config.toml
n_layer = 12
d_model = 256
n_head = 2
n_kv_head = 2
head_dim = 128
d_mlp = 1024
vocab_size = 2269
activation = "gelu"
norm = "layernorm"
norm_place = "pre"
norm_eps = 1e-06
positions = "rope"
rope_base = 10000.0
rope_fraction = 0.25
qk_norm = false
attn_scale = 0.0884
bias = "all"
tie_embeddings = false
parallel_block = true
init = "normal"
init_std_qkv = 0.0366
init_std_o = 0.00746
init_std_up = 0.0366
init_std_down = 0.00373
optimizer = "adamw"
lr = 0.00102
beta1 = 0.9
beta2 = 0.99
weight_decay = 0.09
lr_head = 0.0152
grad_clip = 1.0
warmup_steps = 532
schedule = "wsd"
decay_fraction = 0.567
decay_shape = "pow"
final_lr_fraction = 0.1
batch_tokens = 32768
seq_len = 512
doc_mask = true
train_tokens = 258200000
steps = 7880
dataset = "wikipedia_en"
MLP neurons of a small language model. Each row is named by its layer, matrix (up: input weights; down: output weights) and neuron, and shows model dimensions 32-159. Each number is 128 + 24 x the weight over its row's rms, rounded and kept within 0 to 255. Numbers have three digits each.
After each neuron's rows, "fires on" lists the tokens most often at its 100 highest values on Wikipedia text that the model never trained on; "fires after" lists the tokens most often just before its 100 highest values on Wikipedia text that the model never trained on.

L8.up757:131136155183126107139127105105141123149097134154102114125128152129160159161102145098135147168148129124144117095143118131143120106178124154143170124153133116118154149097156140092106074146143129115101150157099130134116134166139094137112153117148181110117093127124120130082171116137107151153139116124101083130139112118081138092093108112194110141105139126111128099086085133119166158080167
L8.down757:100172096065138169104127121120124141135186116146141158116137143167101127109166136128097112116154152123142145128126070071118121153073127144129118163135171122100093123148098162143142144132129120139116109134111109162160135177140091112135122112099092134179124134200123153161134139115114141088110106132123124132136127122145142125087137136125125131138089133153109131116109111106071084106130
fires on: "im", "at", "u", "p", "e", "our"
fires after: " pl", " l", "ur", " h", " Pl", " cl"

L4.up757:134137128145121110137054103140130108101144115088093108116084142138171134131087090103091134125120062127131104164143112157089158085094148115143158143122139121118175117133098144109155106128114141122112135147149104116156140097104132148146114148111198116124160136159124121117099149136121154105178106142141156140124163165100137118098092083137119147139108143178155094133141150150133144124098
L4.down757:112103117136148153120188151118105147161122146163161148121169105099119111129172174137178119134113191126132135094123135110159100149152112142124089117136126116143089159113151109121103147110120117136138101092109165130112132183141126118099151116146094147114087112099133146116138110126139118164070162106133111116137089118140113147157155165125138109105142119078078156119127103086139101133166
fires on: "oard", "work", " each", "ences", "angu", "ode"
fires after: "et", " b", "b", " B", "i", " l"

L5.up166:162132104152127155116176100123150148121138129107120088103135162069117113143132131091126120191130096100132117128077123102150147130124095105138165177124151137114117125109112102134161122140129143138116138121103147145126187106105134152129110134124169122170124120101165164137141104159113163136153067120071118118128137137125137125108155091155132125128109136103133099152134124106149160102118
L5.down166:149109143121158150114106144127124147130124129134146129157137127130132157127166150128133120125124142123090147109108113141174105156147159158092127112132150148164119119153132129098124154154144123127175127119180125135084063154153106111094125144090089096109156132156130141078080143164119117129165133135104130157106103087151125120181084108145104140109125147133142091092147161141098130150088
fires on: " of", "\n", " No.", " |", " to"
fires after: "\n", " one", "|", "oard"

L8.up670:132156102116152150130094124193162129124103123096129086116153183123100124122177085115106132135101128137124148126129150139123144099163112105118126139090138149104079108125142117106151145127143181130114126142111112163087126161083112150171114108110165124129148102142113139118137091143165143124168118093100157123102122138155126146131174083157120149110104119134124097117137144100129159108110
L8.down670:144096107134097136108108122096091136089143113137146129158113119140122104116109154167157125114126139100173155096095129094113162134152103153148102146141074115134175127101084126145118141152109128120106161168146093109111130118115170132112143155142118107135112119099156135164122142110133125179098136128107103161159112115114121093111103138122113110110142127141120113153101130117144108193117
fires on: "en", "in", "is", "ov", "w"
fires after: " D", " s", " d", " S", "S", " V"

L7.up959:144112169094141088156125144124126163157183107172165144120113127132133124142166103115140148135120116091107104131106108103092135099145116158130145162142126133124124135096117132084108115124143148103158125168090164131142132164126116187154078137113161097167116148156131137112184089083116115131143108126158127160118116127087154117110126134108121159118095097090152139097164146079117118149163
L7.down959:117120118160164183116139114131147130111150132142131107135093139110071141126140120135106125124142132167138139101131112140155127133167110133115154120120139143108156108144117158144118103109129105130118156136106130114091110123077126102099173112125129171140180116116130119145058157176164152149129131155120117097150173092150128148136132117162115133123116137144104159121088082185162180114101
fires on: "ut", "ur", "one", "ot", "ose"
fires after: " p", " c", " ch", " t"

L7.up438:147139063128137167137142119127144150130148141127153109095146119142114105143126143122105137158134102070103070119127097199154112130136147146116068155114119144140098155135084131172116151107113103128101142078143077186120117103149098132083164161093115085151123128147123117127136147117126152124127105135085111167134137106143108117060116094129154127152145085145130134090117119158120114117152
L7.down438:137087173144100094108122117146118073167147113107133118137126112137125133116148093107138133133126152166140146116107133091120160126138119122094117102128121106143163114106130107100163137182111147135140127162132164074148145133107162118169123148158097121083126141131136144135115110120169157126084161081161160129175136127121170148149119148133145129107116162135129073172155104101116138143098
fires on: " which", "p", "c", "E", "h"
fires after: " a", "S", ",", " (", " (S", " \""

L5.up14:108114117131091142131134144154092141127122158141105110095112141126174123149097148122108108167158103117135118126085141119120170131133126178133136138146123110129146137092089127094149108111117138148089120108084136139115144170114107129134091127093133151138135124116114190147145089110089147125117103129077126135155076103126166149124117094112135129162103142114089091133142140104162131089175
L5.down14:169115136116139138134113136163123154130124081128129157107110142146092145165112101112169130173127112111118091171116093128145119154153167127136177139120124124160119168138134116105129127070139132158119131086141107119209135118133129125143127110079114108150140152142161148146133115091105096149125132128114115158109100098145105124115164149162110107122146112124122110121108126108133139162173
fires on: "===", "\n", "==", ":", " No."
fires after: "\n", "|"

L7.up902:107139118145149154103079113142098156149139133159165147106117144147165117165103105092099157056143076116125140147146121113131093128111123199130123152156144139125140121150081132164135140122130146168123119147149144116119111129133146122112111130141175105102128093124122102102118133124147134117101094135125176097173119149144097103160119114135137127126166120108086083102130129092154095138106
L7.down902:147111146134098131119104146114147061091134148127103172162136130141089143085172131184171122144126128099146118139128176182095171095140136075112117105147116119132138143096147149083113126162134108102093127107113130116108170097144119119137129129113096131147114135104150148170150131158101173157121124086108104158096146113137190130097107104102109138120132121191163133137099114133107137121140
fires on: "vel", "it", "ly", "v", "el"
fires after: " le", " in", " con", "em", "e"

L7.up1019:152091168151148136146136121128153190135106149121148125138135149105165115134117150137138108142101162082133129144125111131180131131215151121148156120130116136142120138109129133136209134142088105064089130152074138130115118094096152111132111141119125123142137136142139151073114106103126146097165097141150114195120150144128131106099127092142125104158115095098127142167112147131149122136141
L7.down1019:096139099178133119111113155142087115155130126129093113074148107148101131153158133108100145117101130135104131144105194112121127098141118118082166118117131145119134118142123104144135132131143090143129164150117163138146119156115094148120093112127133113129123134097119135127091130147153070107133166145134150117151102122132172137150144115149155151097124134128145088105152146152076140121100
fires on: "is", "it", "ite", " For", "ind"
fires after: " Wh", " F", " f", " Lou", " Sw", " In"

L8.up92:096090099179135159137086129116145153180100111165118146154131149119155149116114094097113128057096105118138146124116143107137102123118180162124103142131136141125156095100104133096165108137078173115144126110163096152093120111103112164123135112131160131128162134122142150141123082135157163126145096105130112126182104160144146131162132138109132154157115089114140087135170095124117143067144
L8.down92:104188135135137144132139091155110130143121117118115149156196096132161153065091147134094135121128125075116094146132085115127094105125133160121138127110126101149112103144113125125138125102128111098111140112182113152111091179162115113113089135085114149126098153108130090132130116125102113122130126128121154159142136104117135109111144138163134099111112152124155140173172151182110121153092
fires on: "ol", "ur", "ag", "ad", "z"
fires after: " V", " C", " c", "ri"

L5.up945:078101149148147157131114135115124120160102121129128127116096051115142108117135157149175112065112095150091166146129127160122126100093143118161162158137141112125128110142083110062134141116120136112106117142109108140091131133151146114169147162123149098144096131147149056142104113141132148123148153126111153072131117157120140140131098108112114125110088118117171110114119119126122147099098
L5.down945:197150105099118118122160125153106151087130129134137119169167163112116095144155106103081129167127163106152100068137150090120118146137133140151078116128142122117133112113171135163158120132151150140122130110157125123113128135098102135103133128141130125128162147120103160120135133146141112115087109099163104230118148101155131118122137141162122104154157092108108122135083132084143111144188
fires on: " |", ".6", ".0", "0", ".9", "1"
fires after: ")", " −", "2"

L7.up220:144151099155105156141106096128132142135109170139124124095107136116110077096137134118094110155090124089097134096159144143103145152180122110145117178125168126153114127142143150091116140111113116083132132097117128116087111135072106134160150102152138132138128098134129154154103103147100183137111114111144130174162075145127135167148080102157099128142135109129159160158153107121095124093120
L7.down220:149157094136134117103124163143112165126083113098135152115110133099135148144142107127134154100116140107121111121101102138135090114161109148122110132109133102109126100117106147158159116156148133122108112124117121151130102142153158130120154117090106188132111116107090142138143118117144133136101122110130130132116126123132065108130168098149120108167114126085142106159105155165145158111160
fires on: "t", "he", "mer", "y", "ra"
fires after: " A", "A", "S", " An", " O", "é"

L8.up439:124095156164134134111108056147137131146130120134101131144105138081125155159129116125078099147116159117081122078073103109106128131129100202141110104140116168124161139124156107092150096142115110155143131164121172154085130156136134146115100153130149127142135120157149156132119121124130118092108121129132094164130124144109116090075128132182113095173131133132117125102139156069146171135182
L8.down439:111123119118120170146150116147145107119136106124161093139091102135106137114139100088088144102142111117134116141135145131105095099077132102185143138120118126113165131158120103141129134102104120109148160098122110113168104136134122122132135086101108159127118141087145135125106134142132158156121173193100155172113123156173146139117142140117124110117089118160112165138130126134114084120109
fires on: "l", "al", "en", "iz"
fires after: " B", " p", "B", " January", " V"

L8.up170:136134077114128149135107145188140097133122120111125098140145140133123101120161135154104106170117115137137099122146132125089131105135133152166107125113162108136090107099082100118148098123144164143120123121141101159099128114140149167109096111114120133083162136142157123166173095123134102134152162127108127165123149109167127127118150089161102109123076160111144131122128191123083161124128
L8.down170:081102144144145122095098160118108176118119139123166144129099160079109133102116154140135162098119137104157114111118124095124120124151163138112147110127130117137160116162118120102138147132077123099137139124095119131147169147098093139105138111131115159133120152143081147133164131127152125154108129105158154049149132115087123113180111119083111093149126122149132146135111110141117122181093
fires on: "f", "s", "t", "ra", "y", " ret"
fires after: " (", "I", " ", " Is", "/"

L5.up323:127141119136085132129140130132124104110096152111096100115067151117123089158128181156117083156156122109130128134163115117091124146119091128156146181164152118136158122117110118090157147107141113118106132112087129131099152137079091104123121142123140165127130127127121117094118129103135133104090108109139135106142101146160120103115106103154153160144141145062122151133106119090159140112190
L5.down323:157120158135112131147132102128102142151175111127144132104165092123140153114136094099111169105089104127127147141063126162114125129135146159132107078101167130121139147128115167146145137101093167118153107128158118137153109139156127135128135091140121127151138101116130121109132144177118135121134159119133156133118126121116108122149128174138187121071120124174091106130158158138139117132091
fires on: "2", "6", "1", "8", "7"
fires after: " (", "4", " (3", "5", " 4", " −"

L7.up995:122130155127094091090148161092106120123124110120132108112110145106108160141171117117117097133110098130097128184164080111159138125137105159166124126134131154095139130092082123132162116142122139161131141172043132143141130095120120165136108144151145120124133110137149108121111172163116137103140095124127120106129122153088139170124138131116139140104141109131095138132128133094110117135111
L7.down995:167161092113135133143100090172125152135131131154117116128139102105120075114105129117142142132121195154108100057139163164128131118131147110115138134116128136137084080151151116130081155128129108079133120096190136133107089157123156117124136080080127130123155137117128175117135076107122132101124128087092114137148137132147131127127146151121099130097120142094160158143114117123123134126126
fires on: "e", "p", "chn", "v", "ream"
fires after: " st", " se", " tri", " com", " te", " sur"

L8.up453:113120138117155109115099140136153142178129139161136083129141109071130118127135131150120123108144123140118132080109112106108130111160145120118080148147112146133136100128132130163145155134125109106128122135127068077098139169102121188137135120154149139152109153170131150148140113121098127141115148112129120109167124132117115093125160098160105101130124171159128133108145097095069158140134
L8.down453:125096116148154141132137147116156141143155097140166109112146152149129165113132088141102132172119152081123084171178090134116142169102130120141107152091108136130110144184121113127153094126141133135107115133120121152163114159135106110142121141121124154133117153096087084136137148165161090083142139113148100166146111139124112099139107089137110095127110135136099124136100137111123117138130
fires on: "or", " As", "in", "ur", "ne", "ir"
fires after: " (", "A", ".", " ", " inc", "F"

L7.up123:116126122115114132159117049126164146103131137165147117155120187138125127129119142141103114098101130106126117101132143126123158137148149173147149095122137138114131096110106173162155137129101144123131159107116127129135145124098110134074112128096131141125097114114108138155126108120142149130128126104092120145146080131146115135145125115125105116155106150156104073140121095113098151097190
L7.down123:152134155133148107100155185133159124153114134064090173114129081085109132134140145127139113146141100116104105135102111134137130124110106103136137139129062133146158171129136114107127156127135125158106060141146129120138082170162118105162138099135133144138132142132138110096107110189127141147132120173147139117104162119154131108120127111139132126120137133132158168123128126099143077112106
fires on: "in", "ant", "al", "an", "l", " Z"
fires after: " an", "port", "-", " (", "en"

L8.up231:161102171159127121105135110160135108162146123117151078106131144095119163123130170137134154129124133122125087126130136121138107149147145139147123112155124125134166077136121128109172115066160146134120145103122129143113128092131100155103121110108087116151093185130121165148093103133114134127131139090075107153168101176165126111089164133159081112148171109147115138138122158120100175154162
L8.down231:177108142098098139125142108103117164146144116136119131136119105135090111199127064107139141124166116110144146142112144105116142166155122154097150136105139155119130139111182111158110113171130092167145094110114130149202151129115149119154121098102139141148133145154098119126161127135140121174147142130146132127123114128116107171143100128112151148137102120129099114117163140104103097172070
fires on: "ult", "f", "\n", "it", "d", "reat"
fires after: " m", " con", "\n", " in", " c", " e"

L7.up216:127117114160123096115127112135093108099158163140149095127114153101153132106095138129134129113145123149111141156120115171119162161140132162163109131129145136127194124110142152123152122080134140134098174076125085177118134093166105187155110115130090114124134161072144144154089153166081161095117137126112144166152105120160111140116140082106155140095160111166131130124137137130133103104157
L7.down216:124135163075095124125154166162132149142150152149124154132149133139072096137157109134172143167153129143099100128120137057134153098097111097133149114125135139141132122122109075130122150159141125111123150149091154103155095163133109154085158159130136116152101170106116117122185124107159113144075136125113104085162159152136131105131117130081166115135133124116132149101105056125150133133120
fires on: " most", "ater", " sp", "p", "at", " first"
fires after: " the", " The", " a", "ra", "The", "A"

L8.up40:146113098110128123130112105161173115162127121140084111165070141172124105081132158081114104154166102096143088111094140156104123125133134115136120131128139174110193145136124108209136115139091144152159145146150154120127141087110088123112087106094145134173146076125132119134137138135102128131143127151089117146134146155136148150091157153158137151128137104159109135101125173105118107111099
L8.down40:118155154108129087128166132146118131131114156127122150137147106153148123146113124147137116138115139192087131120127124087173126113131152109166068140158135127133068064130163135077133155125120126116128096139083138123124122142166146172115136196183106134095106148120132188150137116132166147110095137135135128133132085112124104112170158111110125129139110135135101119102088130105133164126147
fires on: "al", "l", " pre", "ri", "ro", "on"
fires after: " b", "att", " B", " (", " d"

L9.up437:133149141122123110138092145087137138159139171114062125096096113105143097172135089124098186115118145111140085112112123099152121133164128134116103159132120117199175142129118122064136106125129111112115111135089113145096120154127079150170123119107174127144110112115123126084119195127107174118152077166110124082145109116120113143119118126172175142165150107139147131148175163111132145140138
L9.down437:117121116132090154149137100101136144107133115132142162142141097104079137103099153158179114125148094142153140135123163152095112119103136130158142068154106143074127113131129113173147132130143115121149147141124113098163182120137152138067139104093154120155155136168075128168138135129128101139144116116141149143185156158168150125132131114136124105109096163138111142148133121141103103111140
fires on: "en", "c", "W", "a", "C"
fires after: " P", " T", "T", " F", " t"

L8.up1:124086116168132151155109161130150123114165114130152112113126132148153086105143092147110098123098123119101127134089126140160111138137154136147074107115184142131118108136105088137142101085092160160134142130091129159076188114106101143104141111131151102127128138145113155131085087144116171102151107124102126134176148149146124128137171097116152147119116114124105142104125130153097172093105
L8.down1:137107191125131130126122084135114091148088163123149148087124166109127151146135136130122106145151118125095100144133162111133125101136179178106135178118112136155168125141123119092124172115148152113112142126095105121132119114151147146139101194126128148117106121110177163155118175130113135089092153105107066143109115132132119133089146167131122092115148143146155136139095166165147092164091
fires on: "qu", "r", "il", "ent"
fires after: " S", " M", " D", " v", "S"

L7.up785:115109112160090147092073181125101134090101144188113094119136127172142157142127153069128122108108089101129146136092131134152111124162153131120139185137152131121126101108148113101167131114128168144125154133107109117108153127146098151114111106149130197145142118124079174139106125148084162143109127098100114128116131107139139155120167144115141155153130137148142151105119127139120167121135
L7.down785:162144154112111107172181157135124102141146130127146144136177147125139118122133113135170061140147127132148130114133101127108149167131086133152106097118152182154112111123105090126109152129148116118110158121174155054157104145113111103154167142103142124159110123141153090118161113121145114099154130141099132109111105175124140135135085131149160104119101111147099090150141114132132125100166
fires on: "u", "im", "se", "ena", "m", "du"
fires after: " the", " The", " an", " in", " comp", " Ar"

L8.up675:109134135171128155139126126124128085176106157127162116131151169157100128143106138093114122093119096167074107102106151162148160117128166135151145144096137091133111104123129121075153152111096141117145141126130152138122122085160095164126120138104147124132154130101054134140110114164150133164121175115103137138148102162119167099143120143158164179136163106078120096128140177133136171113135
L8.down675:119109113109109113120137128120124158097135160155140129073092108113160104099138110139142110120120155088116115168146088160126140131134120156155077130125148154158134113125128114142142159118112142132136107164130100132186121149131137142106103144123112116171123141120175120130124157123168138125150089103087105144126129124162112127109125139086091064122148109180135123177124154105133135146163
fires on: "y", "j", "ak", "am", "em"
fires after: " K", " B", " M", "ai", " C", " V"

L8.up162:091127130151144172136083153136137131164104141136080094113115104095117090138159116129086091141119137111124132113104146123166138126136123159160134130136145108105160124141103140064131175098121142108124138144109151097094188098120112180141136086108125117156142134103133181115099146122135117143089078135106144107145120156158086098120123107119171148127151070091138107147194139105113163113099
L8.down162:130073129133125101167160115124141086140130134076136162119157139152084113110143130144157125155153104097102096131112168170141137112135144151109132150137123105088158115112121162063139136091158143168157111100129134156101165123123107154091106166133125135129135140144090103135112126144108127119170147146120166169152141132109153096118136134183139169116103139134121123101161127129146124144126
fires on: "z", "ed", ".", "ak", "y"
fires after: " P", " A", " V", " C", "ri", " Or"

L8.up356:121125134088129139110116101094113161165080121139123140168114152138157143181162114110121135118141058161077161127147123144095137121145138117142135148146142096089157113116135134125118107103123145159125130108126138143136142100116126144102144145092075144101126130146088139158117140092126089118112157096101149141178110121140170083125116138114141137142084112141054074119125154118130172147132
L8.down356:112103097143117121151123156155139157141118161060123096077130104095122132126101130112116102150095183144117148154094136121144077167123129178140151143115147147175138130142113126128125123120113108061113111109143098089087146177133131140128103092112185143158141145151149121101125147173114144138157093130096101084092173127111114153133172116138113089158163126144148132153127084160126119105112
fires on: "l", "in", "an", " Des", "ave", "able"
fires after: " (", " v", "-", " V", " g", " n"

L8.up853:141114088150095138098134103112106135118105112157162150129135140127085115128140111105162099153081126147130152127133142092122143077136120138144117201146144128134155087105146144082156115111135141132111128117139103153118134144097175111180147131139159129114120137156112124132129086161133145152118116091119124174139108140119131120098166102110112142173080144144106091104158173101152111085129
L8.down853:116166167162146124136116165133141095103140151169097142098160169162183158168099124133126144119159147097140107141131137144167132165107111127066132115152059106150093136150098121148113127151111123140088122145130137140124136162099136145087142138109113149145123120136129135108124156123168121106145138168129124100133148107139115100133109148122127116113137119135146141111132109094099129157123
fires on: "os", "t", ")", "ac", "°"
fires after: " M", "M", " An", "T", "I"

L9.up350:167120083117122098082120097140108128147159104109139140111121170108141114182141168097132116161139106111130143093109145113140143131171157133116098100156144136139161145160114151125134134127141147147139131107140133143105150129153134117110136131114117124119100110129122168106124146088099124141121145125098136140132128106122106153120118063101152123114163127142067125076094164132138113140148
L9.down350:150109109097148117141109153162149138094128130119141082147077091154084110135126115142141141119196156138111105122138128144105103138143136128040140111116130114107140123127108154116135124131123119117065149067129124160156118164136122100152117135178108087133090118166128141169149115145137126102123133149143099115135160106121057086175127167169126108118145126108114141145121093095089166101125
fires on: " f", " sp", " c", " ex"
fires after: " the", " a", " at", " w"

L4.up712:105103133136142134185199083122101143145115114129130105117151119103125108173116133091141098149133100086168135109132101142126119120146067133144077113092157105145181155138120127072165096111142140129146123157116086118144129119154142143167143131147147159127140152161174102131075098108107139087143128126145132141130150131098118094155105192125096147088130135132178080188108156120104097161121
L4.down712:158137129120128120072061184140159129142170161134136139152094117157128133097151112159117123109145133150101134114129170121108134118106183128133194148167118141119067136134125135170083154138129125122124129113115157157055135126111113110098121153111120075149117098091084151121166160142125142168106141133121144102122108140156137181097144074133161104159116134124076157037156073143151126108122
fires on: "oung", "oard", "levision", " Film", " Music", "%"
fires after: " y", " te", " b", " Te", " B", "b"

L7.up110:131120110127096137152128127149092143124117130156131145136158141156115103104182110119157141129104095139121136161077123154117138162147130120134091132092125125158148131143108119073129129130134111096116144077141114123130147095151131149131174147100139111121118162105052137107137075141124173142146161103124146153152101126125125136149145117153137155115096114131132134099144096122154137134150
L7.down110:144088127126126143101101154113100132117083102157130136149102139104137150142116126123122121160136153101156130096131136102138128114157112157160109114159118111120124151104149156154077151117143154117117086144093115119077117107107131126170076132138129141113147088154123144185105194135127149109105115137137151120110117138109118107105113076109143086131124111177101085096112136127122175122126
fires on: "t", "ac", "z", ".", "m", " San"
fires after: "é", " an", " An", " A", "A"

L4.up789:124157138113095122107110102128114109119154144146111126115114105138149098121166145138136113128160119107122097121113105123117137094144114127117129137134120111063168157066110126138146120141148109110120123118150101097122123110078158127087126121110105212198138165119134186091132098153150131136138117143149134157113080092167138091137080122130158166128079075132149121109155126111138148125103
L4.down789:129088124133143149146155147118142146141101117125131141135126136118110149152101097124125142126075138158134135150159148125115127139104149133119129146153135132178101092175142148094098104107131147128129131125101159155195126127149115134153127156135153047072100090144128076149137171106104145115138130099092112107157145165094118169124197145137124095137196174133105144126117122131123119124151
fires on: "\n", "6,", "9,", "5,", "4,", " 2011"
fires after: "\n", " 201", "|", " 200", " January", " 195"

L8.up944:179105180097157108139140137134152143163102172121147116165072163112127153125122078116142128119090118108134113147093115126103118138141115122120112183144172137155127129124138135163120155109125155129151117123140168115127153121100162139128126150112145160158156146120118106163130112133114132091170108116123106097127156142086148096125149149098091117126142117146120092125127124141087108123137
L8.down944:103116135124108144144118110107125165141141102160107121130128098101130107142121122140128141183131159131097168097145118117123127139131144124144153098089147142130151096110125130149128131120104116133129091104110107153098122116126106170120124103128159105097061098177115138093128120159118112148118106149177182136142143149094121157161123128133141180139111156136104107162150129125122152148090
fires on: " 1", "l", "ar", " No.", "y", "lo"
fires after: "|", " app", "il", " down", "if", " imp"

L5.up626:122138080146094132131113137136138089118088122154109107118127142112144152149122150146132155135124124136156102156122138109120165101152124129137138090134109125122169139102131121095126072147126126155124142118136075139112183116117148119156146182129146173124143111134119155133144081100123154135188104072096108150141105108150156147124121120110104142142131134160121106088140111076122194119157
L5.down626:166175125113109122169139148121125092150155138155171153153114133159095141144099107115141117157139130134180098143128116135142083099108136152116100146100102136144163118133147105147149141145130124108133122113098144166241139162102117163145123117160113119137137116131158158126133121134108119098131126093115127162135102119156117116101128151138138094148120107131106102085135100113110100154127
fires on: "\n", ":", "ordin"
fires after: "\n", "ax"

L7.up618:131094128124155112138125092111089184128135124155114086115135142106127130116164099078126131137161137118180103166091147099101131162121150131111132126133132164096126161131074140117165126123094198057136142142112147130167133123132087125113141100087145157125110145126126090084134142128122134154171126130148115161124115146095161166121093134121180169108125130116118094144142154084133132072142
L7.down618:157092115104129079138132151128146074141155095105156112142125124109119149167101156187156107168101143164115129142140097119144135133118136127134111177126157151127133116115157137116129141127149074127060120147116099115039128114124126146129140168145155098143138140141107171140110156152124121113092119149094115107141164124127110134118147127121141110134119131121115160090107144149067129162134
fires on: "ank", "n", "f", "l", "al"
fires after: " G", " B", " g", "k", " b", " H"

L8.up434:141131127139147153150120117105115121104134155173147126125113173125115115153164140114149152133139137141132116109133102130122130149132151159119099156115116134136155079104122131096185095138171132094153111134144150122113134154102074151133120095114152132124157106101116138110144112119104129115140137100052104098101117153102122104148136144135138176132127124134152160139138135103121180111156
L8.down434:116146135091138105149164160099133143146135080120092139141091119128138139155125140107134100114136114100146129100074095149164139113115103119144136128104162101111119160106138089155079151096128084108134154111111107147223177108087137109110148162144110144122107156149149101094094166141146090175155159129159191089166130133104119147152089142165127124133114159121094082129120148096108148110101
fires on: "ur", "t", "u", "em", "oc"
fires after: " c", " f", " p", " F", " C", " Ab"

L7.up695:175094076157115140136113097129077120103121114157092131114191123112098079118206111097100141131101110139114118171157124167146150127129082138150132117129115139137161106123122129149167146109165155103133141114093101128140123110125137151067140139088129108125149099133153155078141164127122100107117140115147185102124106135134140160134115135131118151139138151158125107149136136154162129126167
L7.down695:126152153119139109119107138093136110137125167120159126102081124144163140155085143109096102113122121117112188108130098135112085101121132113110090158116137089137106105172122138115108120119121144128175138113155173146083138158131124089139071134151124149149120165124125097151106094147123090159144119124119095160108119132131077096114126118144112104099145130093146151124129143096094137131114
fires on: "g", "qu", "k", "s", "x", ".9"
fires after: "e", " a", " be", " as", "’", " s"

L8.up54:129101110111120158107156145156129131105134111133091114121136164138129132136120124050132150160107160113128097172115158150141144108124116139159104107108129152122163151103117109108093134122135149108055144145108160128090171106118110144120117169118119122145109113094115146083144079126104150094134125107129122139141078119094143101120151112116129115132160132105092165132144116098173104127156
L8.down54:125142154101118109121114180122075162157164120143154113136119074120135128144125103125182136162109142147125186147130109116138116141118144125122123118137120122099092111117140152121130097141129112090180121080115093158140116098132140148117168151148108101173172102126103114176141159116131101130109078106162110152171114160140107164155112127113125131147145074155145096080101126102133168146148
fires on: "r", "ud", "s", "at", "ab", " m"
fires after: " St", " T", "st", " D", " F"

L8.up899:139082097112114121130122118101142097119177129109098141161136104167124120139180131104128122157142112079153087148128154121128111148126128125138114135157153117090120114164112125139083115113149148125082098129132149160106169086101115139134093158118094115172132132149116132063121140146166133141147133165105115164161092181106115154095141117123156146084125112116127131126120134118122128082123
L8.down899:147117150170123144128134190146088154107154137139192151104151156090149114128140144144158146134115093119108140114132093118115128106137121088133122087102125134152137153050123135101177122120091104104182170097102134117179149139147111143104158116140097126128126134121129096156159116084098057131115079138134149139110123100106140108146107111090147095127162139188127149122103148114137180140118
fires on: "op", "ard", "l", "es", " kn", "otes"
fires after: " P", " H", "P", " V", "ip", "B"

L5.up692:149101126109090121134115080152131175156136141186144102110158139113124110121126118093122126161114114150152122129110074123102143123114129132112144144103121159150156107095106134086191100101119158106121150145085128142126151125111140122137111103122113131136133117126093134142140127176105131153136121136095150131126135091148124084110131088131152107144123105143134089133130156092127142135158
L5.down692:137153161111103121155160143125122122120110118145177123116095140129139090128120096113123117154096124131107117177128093119130136141164113133111156130113099177158147159101126126135157129141115130115081136099125145128189164146042149139142123115103119138140140098119103158109105119167110127101142110153078115164125092104134125110104153123165104116127143147121155113121184112103086112158128
fires on: "===", "\n", " se", "==", "1,"
fires after: "\n", " 200", " 201", " 199"